{"d_model": 192, "rope_base": 10000.0, "parallel_block": true, "init_std_down": 0.0, "beta1": 0.95, "batch_tokens": [32768, 65536, 131072]}
MLP neurons of a small language model. Each row is named by its layer, matrix (up: input weights) and neuron, and shows model dimensions 0-95. Each number is 128 + 32 x the weight over its row's rms, rounded and kept within 0 to 255. Numbers have three digits each.
Before each neuron's rows, "fires on" lists the tokens most often at its 100 highest values on Wikipedia text that the model never trained on.

fires on: "Gr", "tr", "Cr", "Kr", "r"
L18.up571:072130160212141125147133149119100125163130116166192120138111186139140170129122105125140160120162079113103109140044157068109142102130160089100113121186145125143132094119098104059141202118159047109151120163154126111088112117068168157103130144093130146164072153117100144151128071084191112153

fires on: ", ", "of ", "and "
L13.up341:150155163132134124181124163210195130104221098126092142177109175093102186103091139166113152107091157156119165155178137148152180174080116108130029160127185137112175103122040148133125139123123088119173131145157108101101091145107109124121166162107132150190102084122110126055116111086090120125

fires on: "of ", "| ", "and ", "|", "/"
L12.up142:119148152152112123174132130142200148106197195160108133217120120127109117146102072079146139079051111111128111114090160171096146130053119124110103130103135154094191116146092141063135105158128154130141061138129134151085107109107175131083222127188168088138101118145106120121119118155127152155

fires on: ", ", "-", "c", "’", "–", "^{"
L16.up540:126083117081171116125111135156178133046169145139189154150120169091152104161122093137109116155115131087115173171111143113134112079151130111154091135101130180102168095171082114149084164155113110117161142171136127078128095149118140148110127145107101132206124091127114169166132137100109210109

fires on: ", ", "| ", "("
L15.up407:098119155165144100129103183144167136078154099099163161157137115113107186142095120120141115067040150180101219156150134141122121081091141135090072146141132196096180119138139116129104101159158149106116101142140132103129159091127087078113116179119081146141119127181091144120173105139151062111

fires on: "l", "k", "h", "w"
L15.up767:153109126113136101140102176164081177119202115129183153144137120151126110085152140053159117092096127111129125217147141193103188134060139134103108180149122187155133134127085169115154078144167119133147099161151166098099177187117132143087136131133119101172151150135130143120140102104150074080

fires on: "at", "et", "ot", "or"
L16.up542:152151112144127098128162158140151103033171205114103157152125132112157138143135173112080200143090128082116133179159132158128141153124176062088143161163120107148140158078124119114118173155173127121116092188124107133127101098099117082154160173041049142161110191086148157101119126099093117078

fires on: "S", "(", "No", "no"
L15.up680:126135090136208173141063144147163045115167153137128082192101125086096118172098133217070194124129104122124159078080113113074144155146156143080070135111101101130143140130106158110144141110140078103122093126134108109177050168118167102097143164147120104141109139132139181035133065104135134109

fires on: ": ", "- ", "of ", ", ", "as "
L19.up442:068170106139186152148088090170176143125165148090158185165131167119096150129059136182126097096152150155115082144152111154088113148112150076130140162131100131060159167189077145076134148127120092088080121133183112121098109118124158183185139143135133168156115063088135153168158111072074106137

fires on: "= ", ": ", "Rank ", "W ", "The ", "−"
L13.up445:124186161126139119122099140131178136121171084094141131121127149167084114183105149142076079142120128085102129141135147105175190181103142142059116164113111142124188098143120136165124078050177192140154118111150111119101106130101124172129190068153114092111066120203100148085149106089136135140

fires on: "and ", ", ", "\"", "of ", "'", "-"
L6.up585:108135133132136114127095185203191125090170127105099121173118134136163225103119130137122101154106137156164136135158107138133188132155118071125063125129131137059155127131068135065185165134102081049130116115102061161083102144131147154136126099126138111141153098134080142113121127087145139127

fires on: "-", "and ", "U", "NCAA "
L11.up347:115149144137134126144087134094131150052140170129124155134104094138132119127161101084106133132112119160069171154136132134068107160069240137099109102076165167117153102091138164144116089134113112099114138136079150141116060132103162156104152093136130095125086119121113132119136103158212159143

fires on: "'"
L12.up631:131137118173137132131114161189149156082130145084105147124130129101157158160157125136196127103150176142073180162129132138088135072095096063135117216152148062130182119098076130098173145135098070092120125138176122156075088158130125136122131131131089112113111061083090162159121116107146142128

fires on: "of ", "New ", "in ", "S", ": "
L13.up396:113156147145130145095128074153173137112125195131135096123131136109158142127123133169083177038096177180056122178150162197115130146106127146087035128063149137097123116081141137107119102162152090156179125142131080165145079125155110135095066139147093081195120099167131119142166102159119119134

fires on: ":", ". ", "men", "’", "s", "."
L9.up679:127140165137132138117083109135137127123095168158161178177109118131080148153146114203147128126103080135136126099134148155161130110138121134164148113196136145140115135128071117191150121127192141136164145125098133091057160165099124188079120114070054082128122070143125111136212099111157082154

fires on: "202", "198", "196", "201", "Den", "E"
L18.up372:107157127157187124145056094145175153170088129134114106127154147156116196127144100167099177104114155168124174109127218082096158160087116092119099140088192088070185030149089126140063124156083066089179156121136147174099096114132139125085071141153123150130132087092123175131136118126135146120

fires on: "ar", "or", "a", "b"
L15.up450:059145131094127151113126093139112101158134117115092141138112154126078148155051121100100210165131123206139159115122214081095084118116109132095117114062205127082165086167175175150117157113113169095112121165133082125141088207088170151185138144165138083131076098116084204103144136121127088150

fires on: "dep", "leg", "toral ", "Leg", "al ", "sec"
L2.up645:125141171134138120126165128142132116162184121136193156203112140127164178134148105146044187125157127138103109130104140163133075149099136102133132105156172158103155095136079151097145181129115150104137129123112049126157044074081154126095197109091102137129057173091122173098098163118138166138

fires on: "| ", "has ", "had ", "ems ", "/ "
L9.up283:154136102078157073139125112143085089113129153160136175143097151127106135101120159088148121154101140187106126140076154075141071164123155141136115117124155185200121163161098172141152128096142140082111125140166104173098124133120201113138209079132131115184160049079078215082132125135137071129

fires on: ", "
L12.up727:111135150134124135146147161148171141061135182034161142158117118139176131096134150188154123113130091161118185157117138105137139126154116097114147222144159132129138136151076131101154195095120138107150136126156133100099162151128105140147159065130067154140150095099066125085131151106135084076

fires on: ": ", "of ", "-"
L2.up630:116166108152098163180101200110129143135162112111161106133100184125090173157052070064076142150124128202122156129140184141106075064084173112189127133102129144130147189096151155110139125107085106127132124085114114137126115069128150182149137123147132062155136147188090144096158153132121078139

fires on: "P", "Par", "Plat", "pat", "br"
L15.up667:071154142177101134112104109146133091120133136088137109167133153170112198083094147112109148137132161206076130174165185198057180090077129116071156171123149108124152156158116120077168187157148138152149080148169101126151132166144134176081137113175088136168131151177153189125127096143098120117

fires on: "| ", "September ", "August "
L16.up76:118136155104103120154123128181160149097139118065158144174088085159096161190142106157164126117093121142116118125104162104098144111078144141084046170110101129128135155145130146169124093185130128117173079112131087087113158105115085144114130086043123107150166147113105186090169140174141126112

fires on: "p", "and ", ", ", "Pro", "P"
L19.up56:074097127160117156152119110156179139141183169109138075143117193126144170103086122137038159102137208118085132135154170129104177163167163111102115164139127154086136135144108133072129087129159188112110112093150121155103036109135140181151176175143118126140102113175065144071117114148124104134

fires on: ": ", "\n", "\n  "
L2.up331:149151143167120119146100164101165072119120075087163081127034133142100143116075130098138112145097181223142178112138190170096080058065144135161068089131135091080143132097168166159151109110169084088130092093119116133116103098131135142113166160161115119172148120203102160106151138155101101126

fires on: ", ", "2", ".", "1", "5", "3"
L12.up491:071105131084141120145150122182153085145111182149195115159155135181106103083118070083128137143057130151163172126132129226172092132154094144124084107110190104082160127110183158072149145090102086111125153116109126109140040132151180132146107150090176175178129099157026168129156148112159117097

fires on: ", "
L6.up278:139139158106168125109108173106116150145138143128161181165068163123139095114166112151127180149110066107135130111126130123204130074136129152114081067148226138107134095159015146119148147110193079142145068157112135120094138106133125168106138141162092104132140081113158123084169092109151158127

fires on: "ang", ") ", ": ", ")", "is ", "\n"
L6.up380:132153177146127134142118148126136130097170126168169175119117120106078086096113124157149114128116164140157125187153183112125127038134142068141102171185204156118088118144130118165182088113208123135231171163167118096182167151136116139057130088137072111149137091112183144167198161142101087137

fires on: "| ", "– "
L12.up380:111165106080166144166112110153149062146113152139107162137112155142040105113065053085171103095140137179153129117114206154134126093089105059118088138122128159113139130156132156129135170149114170110103141159144104089121072118132151107076132123118167094153088130126119167115121096129113083081

fires on: "and ", ", ", "– ", "or "
L16.up189:051141122140140104170143175120154194121145128146149109197100144173158166113108091134081154085084179155105107178128152131127130134154159112158158158098103108119129129101058130103156128095116122152182082165167075084075103155126149100128146091130153082158090106095100126091159094074132093122

fires on: "as ", "is ", "As ", ", ", "was "
L11.up268:074148132090133133206146162155118115113169122128160120131067142149126197108074120187151115144110189233123094108103119145132182165081114143083068102092133140101139088146101164156120103117128065121112063124174138081109127179107115187141129108184149130145112099114120127115115104100107058069

fires on: "ac", "ap", "-", "ly "
L6.up691:108103134146121055135116163183112074087170146143159115148128123113160142083136151127113185136073130133121168144133123136121172087130230140046130149141121121105139071119088129119123142108169114146115118148172091158119112184122198113106183133080115101183075092149056142117106165140131110107

fires on: ", "
L12.up303:095138219134168158105119160157157123083152121152157120136158143122136105125134119145169178188075097133083129174128170126188141089122099060068092183103195159152146110191102126062136075100136044138098129177136119062119135118172133172107172103085127096142112125058133119122197108134092084113

fires on: "W", "v", "L", "p", "w", "cont"
L15.up751:062088181108120135144075160115144053158106122127130122167129103118101150171103074153123207123121099125144137099079152139200146080122180119103088156136079153139132116101172161136110118125121168167145149138123083119139105101084187178146136117179110181152075085173077143072096107144154156117

fires on: ", ", "(", "de ", "| ", "des ", "in "
L15.up421:108123117111159126167119135185135107093148206055146118161102164128142139155106100088171136156054117161133168096086142120093199143121174159102053133148158131084160109083130128169163110073161150149136102157133110156104148156102140145126105121116131118135108167138121091117176092109098083069

fires on: "ri", "ur", "ir", "or", "ar", "as"
L11.up306:109156134125131093123151151148077142097097153099095115102115110163083115201112121128093155139148146147116131159145184091137050222128150144158132153156184138058196065087118203095136149136174165120190142125144097136141101144079103119187126128170117125100037122120097179087150064159125158168

fires on: ", "
L2.up120:161187081130126134104122107165112128115162158089147096144115152148097117027167124148129139133062173116062133095115129110204081109123113173098040130131192138132137094174154197102118110112190090139160086115095129113074088133128144112107112140100099128127130104124150128115146139092159122093

fires on: "\n\n", "their ", "its ", ".\" ", "Their ", "Its "
L6.up56:158111110163188075155074163139115126143098161140115079134063124119128142138032133126135180076102125059127137144164161152144140140141148130091147154179140072111133110160140118168227174050103143120135151163199089126161178112114114133173144178109124110115133100095085121074173130148159130170

fires on: "it ", "other ", ", ", "Other "
L6.up5:142115177160081090098121166098104082112118157147125128150083179156142153122157116152141195096104151094102118127105117156151108123125113148109107106169159130114151146203092107061088134157168111144169102146184133108098175147115160154116180144096091115154144117148110118135122115173133114192

fires on: "\n\n"
L2.up623:158115098128103083121088125155126113165132159135145068107050113113133118087115132107170167130125139148164123148141125124128113161104152134067133104110143110128159122155145092146190149137186114140157115180152116166109131059137118111147058130115110145158107087144090135103112140059156177131

fires on: "| ", "\" ", "% "
L16.up758:047171132161154111193109158075090104112171133151137143125096123150136150143142153097176113142096114110107134171130213129116145133094193102154112175106122143079103113121074093146120103143137171139177126210128109141106125156099125103127149101115121162146140183117112162111132081135138076119

fires on: ", ", "'"
L13.up122:134127131142124102149116185111131126041195142027212104211103157129142185117119167132174109117123146146084082129149137131198124079086075066116099125107162093122143156211043138090106204126079136135152120124117087153107096163142116152119114124159129142148122120143072125121146152070102187125

fires on: "more ", "pre", "most ", "the", "gr", "less "
L11.up102:103132107174122113157111164095172144145131130155145117141074171090109175067079046164171113158073119139061119122136119145116104123092122126140094153190147094067139127209120150104144150086159147110122123130155134085057177095105126154119146126138107149222157094095128143155130127110092084167

fires on: "-", "| ", "u", "s"
L6.up569:105127161137123107136117156115099092099170187148128058190126139161144126077143101107179223086133127118110166152077148045136122132085174163096120133164105182114177128163093181085140160128095084109147136145152153182111083192110167150180151172141116099170063129153034150068118139096129092082

fires on: "de ", "of ", "in ", "van ", "De", "MS "
L19.up704:102166097102157180129118103157119163141136153116138064099107113124168144138073137104127130107103125146112148149130112154116219175186161117118067149090172128094107071117097150203142116087145118187175126104117116104139129146111111187061102080172132164155188081171117155139165162157162098124

fires on: "Y", "L", "W", "k", "M", "ud"
L13.up19:108098100103140064186084153126113118159137139134154122110153124147102130164152102082142160134081112161159192162069152080184137165116192143120119119119115165093157132074121145143176099104105140114140103153140103142149092139162131132167108166113066117173079077134124109052126091136185147175

fires on: "of ", "for ", ": ", "founded ", "joined ", "to "
L11.up209:093138167131119118133114150111123120121118137129180160138115120099147151144156111129111106033103218139124140141153139127096139092068177071173130166092158142085133141148122173045161127083154117123105075181184090089125176154128166128147130178120108101118126082135127149128167122111070089109

fires on: ", ", "is ", "\", ", "was "
L13.up322:029143139114161096130142154164171102063159126135158104107159136130109163091102091110030136130120113117158143175152143167111198105141133131151125143133223134167188106110089148065113119087098146083141099167140110119114111170128129135118152130104113084127130093145170138157140143086145066104

fires on: ", ", "'", ": "
L13.up30:107143144149134145158108144114165110120174136125170103165069184066150110132142163153160132146120104150087158153121126122075132112136071048130103164147217148152151137166073137095141146132126119101134104137156103114136111141137126169159143065155100080153127091105113114109179101155133136131

fires on: "sec", "reg", "erb", "Reg", "st", "Leg"
L18.up110:075154176090182137134128149127106101129118082139129082195104184143122141105152149125109164084135055181158097133129165140149125127160127140144110096124205101138157124124117174053110180125121135085126148129093113160076069122091165145095127118184113145188079167119107119107100074119134108145

fires on: ".", "S", "', ", "| ", "s"
L20.up667:121147099137135114174064159118160129111200127099155166185119156128092086155150121065173199183109117180094073147060143185111132116091178156156105151173146148100119136167142144150113124090158144139159147139126139146121094159106102101107118113139119092124103089079112155080133118099127118123

fires on: "s", "se", ":"
L9.up406:142122169097179151120130145155122103171160122145122141146122116118088125164141138186182147127091125104113139098101164159111138132103170149135166101124121093174149135194064159139131163109129063157148121123147113104076100138136133160094164151071121051132158085204106140136151115122117130165

fires on: "which ", "River ", ") ", "Railway ", "es ", "road "
L9.up491:078114087145152120154093162163117115082165166150128123211175177101130118090076098160119119105092096111142105148125154059171202149157139157138086165097132180148142137155148120130116186107126114146131125114121133148072108136144140138091083137085159128133141149111160105097092128148077150112

fires on: "iz", "y", "is", "ak", "at", "et"
L12.up376:107113119151146067117165179115116124105172149096107129203112095098101168131141121079129166123046170162095189136166116114167175101110128120102129172159089133134118144130096122168141126094136067128115129149132101187114125123153136123114142117110078116175081119117128142181118102105139144120

fires on: "1 ", "1", "| ", "Pos "
L12.up43:089128089108116074106092133099116062087179132185135086122143163190114130043080072084150136154127158119107162149103145167120094182172114063094122128099151144104202121177111174092081114101139161109120105114201141149100134143111168162117179091126093120142085145089076155147131093072140146118

fires on: "on ", "of ", "for ", ": ", "from ", "in "
L9.up599:087108071118157104162111118106113130133170130105177122158061147148140101138103072165096124079121153118148131135134130148083114148122164057142121195171100104100142155136170157083146138034090141166116039165160141097068121132127160137132125112117147113141159098129149132140165099093143120151

fires on: "bo", ":", "6", "| ", "bro", "5"
L16.up715:116137123105171123152146110118142138119140127093157167155136147110114067126139085096146175154131105154055139140113163078079096118086155136098168084130194108128122151111155129116181148091143110084151111125153135092111140145069135124113136125118138093153126121176152168126160085078170121160

fires on: "202", "198", "200", "199", "195", "201"
L6.up660:113112148143116181121121162161158100134125124154134113116090162095118143087143125143074168092101167124138174142151202106101084116124126100084093121126211162079144075125110138108132100165152151122201167155127133135129104220103154176037075117159184109119141136132124179165176102118105153125

fires on: "G", "g", "1"
L18.up67:051128106099109129136087109164151112099132113197150058097143142104132083068138140130169181181107112094165145106159151154166112100117112060113119075163135114074159146145167191038147168097105120125155085100160135146153122151199121134159084122132113127114076087092081125122165122052154172164

fires on: "| ", "th", "m ", "ad", ":"
L12.up174:104127149165178099098143164175140086099091157144146132143098104117123105124132113116094092135079175114173179109148203165083114089137174144150099095175155204075109071134149145155127136114164136160201115112091122105158182134088129089065132166117085135077119134137137218149149092162183115154

fires on: "h", "l", "H", "n"
L12.up384:132148124177125065125101188149084111152140135144131109164134139114078143085088077107171112129129123096143133162136177137091183117105199108148077156125121148065153115107071181122139081132136077122121140126150139159101111160117128161043176089115143077215100143185105139121120135092143102108

fires on: "G", "Co", "U", "co", "I"
L15.up61:132115112129116135135049135143154148075121111115163110150166126140180145116075107118173183084136166161128222136129161140112084132115156127089177156129118108108164101141109136077172135048100126125144082118141136148115053147132121140173112159085112135141117151154075148124159100067157176185

fires on: ")", "\n", ") ", ": ", "===", "tit"
L7.up720:121133058181144129094129095120105061124146104132158198133115166072090146093160140116186144136100127180143197173147196134110200106161112056099118203121197140121125123157143142133134133147135154074154110134135107099131112151140145205055096083068119086124129056130090114103155104159113108143

fires on: "more ", "no ", "less ", "ol"
L9.up710:122145102126161098149121178149167148141147122140142142153107136099058182087057094182131159161113143134132133126056127143103170135130157103108100161169146133045099075194064138157132151099196117127153166131123112140135164153074121147077064204089121083159109093104164084126217105136110119127

fires on: "and ", ", ", "& "
L16.up425:141107045134163115129117150159137144088122189147168111156105152114133219129125134142098132164114119096057127143144165180142097086050166098087122133089142144069149047104068170099127129141118143160110118166135111151136094178133087202114125166150087167171096030127143123114116117099109104177

fires on: "ac", "ast", "age ", "ap", "s"
L6.up4:088142125141135167132100156159093105105127112122139130139122136097145158119124148153113191118091153113143149112149138165084096087153175120099132138113138131057151108122106138095136178053122111098118138135189135091104088158083183153099137138092095050170061148153057141119123088183184118184

fires on: "D", "M", "S", "("
L19.up763:026125073131153123178065120139141093123108108179148098129142138123144160176107108108097104076131105142150139142102120156093111125103147131136114143078069092187196099158125152099150136118125091165177121167184040098109139210121187148103119111169125108118135134126126157074174043087136129157

fires on: "'"
L12.up748:156150058151180150125086195171158137064180127144131144087094124114132125130139133152123147116116177093078208187082162140126082074054116127125121167185142123175166135136134093153110173104151147126087117133174129089104130170087140193065118177145055118142115116114117131160105107102144171104

fires on: "P", "p"
L15.up540:032179137114112144113082138119102130106160152070148095175163146145139120125107154165129141123098152117082116104147170194107147087086100114095095145125168189145133126168136161107163177067164163089093095113115088129129150140055167202046142194143058120143156099152128132094123083123147051124

fires on: "his ", "her ", "a ", "s "
L18.up536:123153097143108095119109187103133135138177145122134118143078132059152162086134124168101146172124205068173218182122120177093093118137114100148112163125122097041131110097141130119171194146127138084133087087147130117188172148136134164110182145163080192170126130143072128148132123145136093152

fires on: "to ", "help ", "could ", "helped "
L13.up611:108146123116159111112113102102123160109117151188133129172039127075135100182151134155125146121117132202080154174156145112111157120084127073135137160141145108130163114155060116103122222149120148141109069167166138120081145181136132125091142070182139090148052179138086149110141136091096113093

fires on: ", ", "and ", "against "
L19.up16:069152110073149113160103154146127159106114218124149171176047150176158166165134086121129174128060117095125156130140133179126106099091148087152119135111106065081076126083037137092127143089135122149176126225151121080130130143108096205114140120140117176208085088127167155140162110111129052165

fires on: ", ", "because ", "that ", "ent ", "which "
L9.up560:122149158098146163206123100135166139139095142094134118141079147158147139138175109139115140091085108159182110112080139122151162120125105110129045115141179163137078098115107149105175166108168150148156118183134119143115106091133106144131167157087130162134123010117142118156143107079107162131

fires on: "| ", "+"
L11.up257:121124104091132062147114139104115093129182162170146106151151155122071084104150105066141185154125074137080120151042119127148096177102166177095127110116082153168125156146148160101169178091113086152109136094146101136108105120090160118063169049149087119139131070171062175106148102093152120147

fires on: "In", "Per", "re", "per", "and "
L13.up612:066173128062152101131112184146132125139185157155126090177099168121136207157066095097107177106155107187134087146156139147108151173100110142096137159099151148095124049108031170137100180159119120181124086128140056162090100176129135146127180092129128066103094156113136145095078065092116171110

fires on: "y", "I ", "y ", "One ", "one ", "\n\n"
L7.up72:078113163164121131130061156134112162106097151131151097168053123082034097156136114165088132151098133132184133138122149124176120162138120165092081145106111072131125111151148102118169124124188105121160100124146119143115165101142121131104158072107143130106103104123138150095183168078139169120

fires on: ".", "ar", "ac", "| ", "age "
L13.up141:088140136110107102144129169144158120147120112147150122155104145169138147178087150108116172143130134132152111118093167134130121121128096078120152126187170118064166148126149118161141176100167151091153150154153067118078085159099149120092153148112106050161111144130139162152131064138143058120

fires on: "S", "that ", ", ", "No", "A", "5"
L15.up44:118099090110160138097077067110159121086138109122121155171144153149074160154088115156110165081148102097105147098055116117120173174109120165118135112109096132104132149181112174076168136095112148181179105069156148089161100151154160162130161120180141154192135132095085135083098143124121193110

fires on: "'"
L12.up177:109130162180201114129123180194113113072165193129118101164130161050134120096117078124159102127141169118114099173120157102134097118090129081099085149145183136183159150137129097133167196125122159128174109143147113110087124136103128141115153098156106133135109082112035156120107112123193175153

fires on: "–", "202", "201", "200", "197", "199"
L19.up703:142101128090124135172056147191131138162097113177154089119107179106145099109180135120117154117143133151141140166132126161087088117072196101139111068064162069075102165124143156096160151116096131136135124161138113142104074149080165086047082116181143144160140126130112145152135124120103161155

fires on: "| ", "– ", "8 ", "- ", "; "
L7.up764:075148153078188144101122113146108127125198110126159141104139182126044123080132044118148138087112128157137148167091165181139122075144106100105125171156140172110111136148145168110153115116139148084119125156159153159137133163090155151142130204146114094126097065141179223085115098135122139102

fires on: "in ", "of ", ", ", "= ", ": "
L11.up594:089170137074158115117120154185131119118192143105120075162156171116116133178063157198127129109161150181067126195120152086150150136131123067095076158088165107112193114143072161104128093062153085136168129162130065102063086153114096143100150134104106113138079131154145143160118139072127029132

fires on: "was ", "is ", "also ", "married "
L12.up451:114146104116119106196125180146144137078149148129121131094077146178117148108094047222094150175132129188128145176137123194146135114101101133146141105158172125137082167152072123083111143128150107111124116160117115092154127149145107159151170069117143116097130084141122138105139136115168086150

fires on: "-", "b", "bo", "g", "and ", ", "
L9.up747:148111131116148136136051171189133173062135156061156080141147142124098097136127077108057140139050189102137172180136132145118087144145230120120119120132165146060114125165113140140122074107088162073109143147101078096139066146119103111176160141164105184136106072151084162126130165152150171154

fires on: "of ", "and ", "y ", ", ", "or "
L12.up682:129145194125151093124121133149185142073168180105142131216112178093102153187073122133070140117109120109126171164123123159116144190137124122125133105139167111131169122119116137115150110095114158174116116161138087202074065106114138151085196142125165148122077066149133111096103091088070097185

fires on: "as ", "by ", "for ", "with "
L9.up601:089184132114130116208063104086142140151144115130160182168056175167117173139111091160081108141106159145128175146117132145160184158125108067136148229139104138020166117114154146082176131151095118120140111168106107132042146126137165142107111093171104150170174169110175141107133134101167106172

fires on: "Gr", "dr", "Br", "Dr", "br", "Cr"
L18.up606:100113137190079122108138119155119052197116092117109101098103197118144214108144133136100183142146064105089202121176169114155164105151126108117115120169148133064142129184144121124161176119113092152145074152136098108117148109114160180084124142106102133136130074102073152123130129108226141115

fires on: "| "
L15.up371:104150128123142116208094170114081099113151128156178179126132202183079169097140134092162107127053189112110110137125162147106090096146177125171114151124109083157148145163086142104163145147126140083176087178115130122107141178106181107155165110126063123172122108146078158113163095116158159118

fires on: "| ", "en", "-", ", ", "il", "–"
L12.up739:134154190139181123138076216203087141136131162091152080153073138168104113195067079112080128129118115133117174113110140121169163100125093146122081119151134166079137085123098236123152101143168115122170130141128156111083148141080101121076167146169131087113137151127083194080111101127166175146

fires on: ", ", "of ", "s"
L7.up251:136155142171182161109138169110161151151116191081155174153080101178147146137098144117119160141073097110136103133115140142153168084100129148135110104162168146111139042135111128123150132114127148099105124152119078134144118088113098115111130190165118133092141055161127137154151121133119185131

fires on: "| ", "−", "Mil", ":"
L20.up100:146125123114102119157121094165134148143085096117123151117131173142089094088125148127114142083125132165030133118085151135090176137137109072150167161168183069063131152134139153136149120109123105173158173126135129161146152179070112112125145092185102121169136058163125197070183161137156054190

fires on: "and ", ", "
L9.up250:107212145138135104155113175152158162141123141142172114134114167125148105098105089078156107145152183156145148180102127155137126182134132084108102108081094144107166131100030183113179107164109105164122111168135109083067071154120175135103166125135132141125151095147104118124143078099092125166

fires on: "s ", "' ", "for ", "as ", "her "
L9.up284:089195079149077090160102150138113112122159152142152123124104148145152169157142131116094087167137169113156159211082122182183064083115077120128144130114153094115151148107072156119181191091100099087104084119134133078103192130113202127073102132130108118175132161152149166096125099119168118164

fires on: "W", "V", "arch", "v", "Arch"
L20.up511:137119155142092138169096109097078127117112167152132147145094163110105150099102136122103177082130113142113167113092159152182148093142143112088104135091145195137135076105148101161198147159146089104168130114156095146183105128128140158135108120136109152182101054145124127084127098114124130091

fires on: ", ", "-", "/"
L6.up412:115091125135186101136114184174149132040189140119153096145133164145112184119122078095109113137074094145112149175145129151148148107125211082116104129121158108120110149196072129089163158072126102059123137121117127118121087062117166204166140152109133096143084071119078142143107182108210127114

fires on: "G", "Y", "g", "reg", "rig"
L19.up280:088115158081083151145079125160119119061121110139145110093131132123113142125086139109145124124114150170118177122115152153127135135134117135151138098145137140107202147146116148103127196115029122115175130089117165145125106096111123131133147070125112179129093127121109156149177094051180167136

fires on: "and ", "p", "Per", "P"
L18.up646:042174098142134144131068068131160122123145148136065130148123181087199170132073158140119150106141158107093096123220131140131174147109126123104125188123162148089151084147061110131126113133130141131160128150127071128099114132097172157117201152193127145156170079174138098083130078122067098154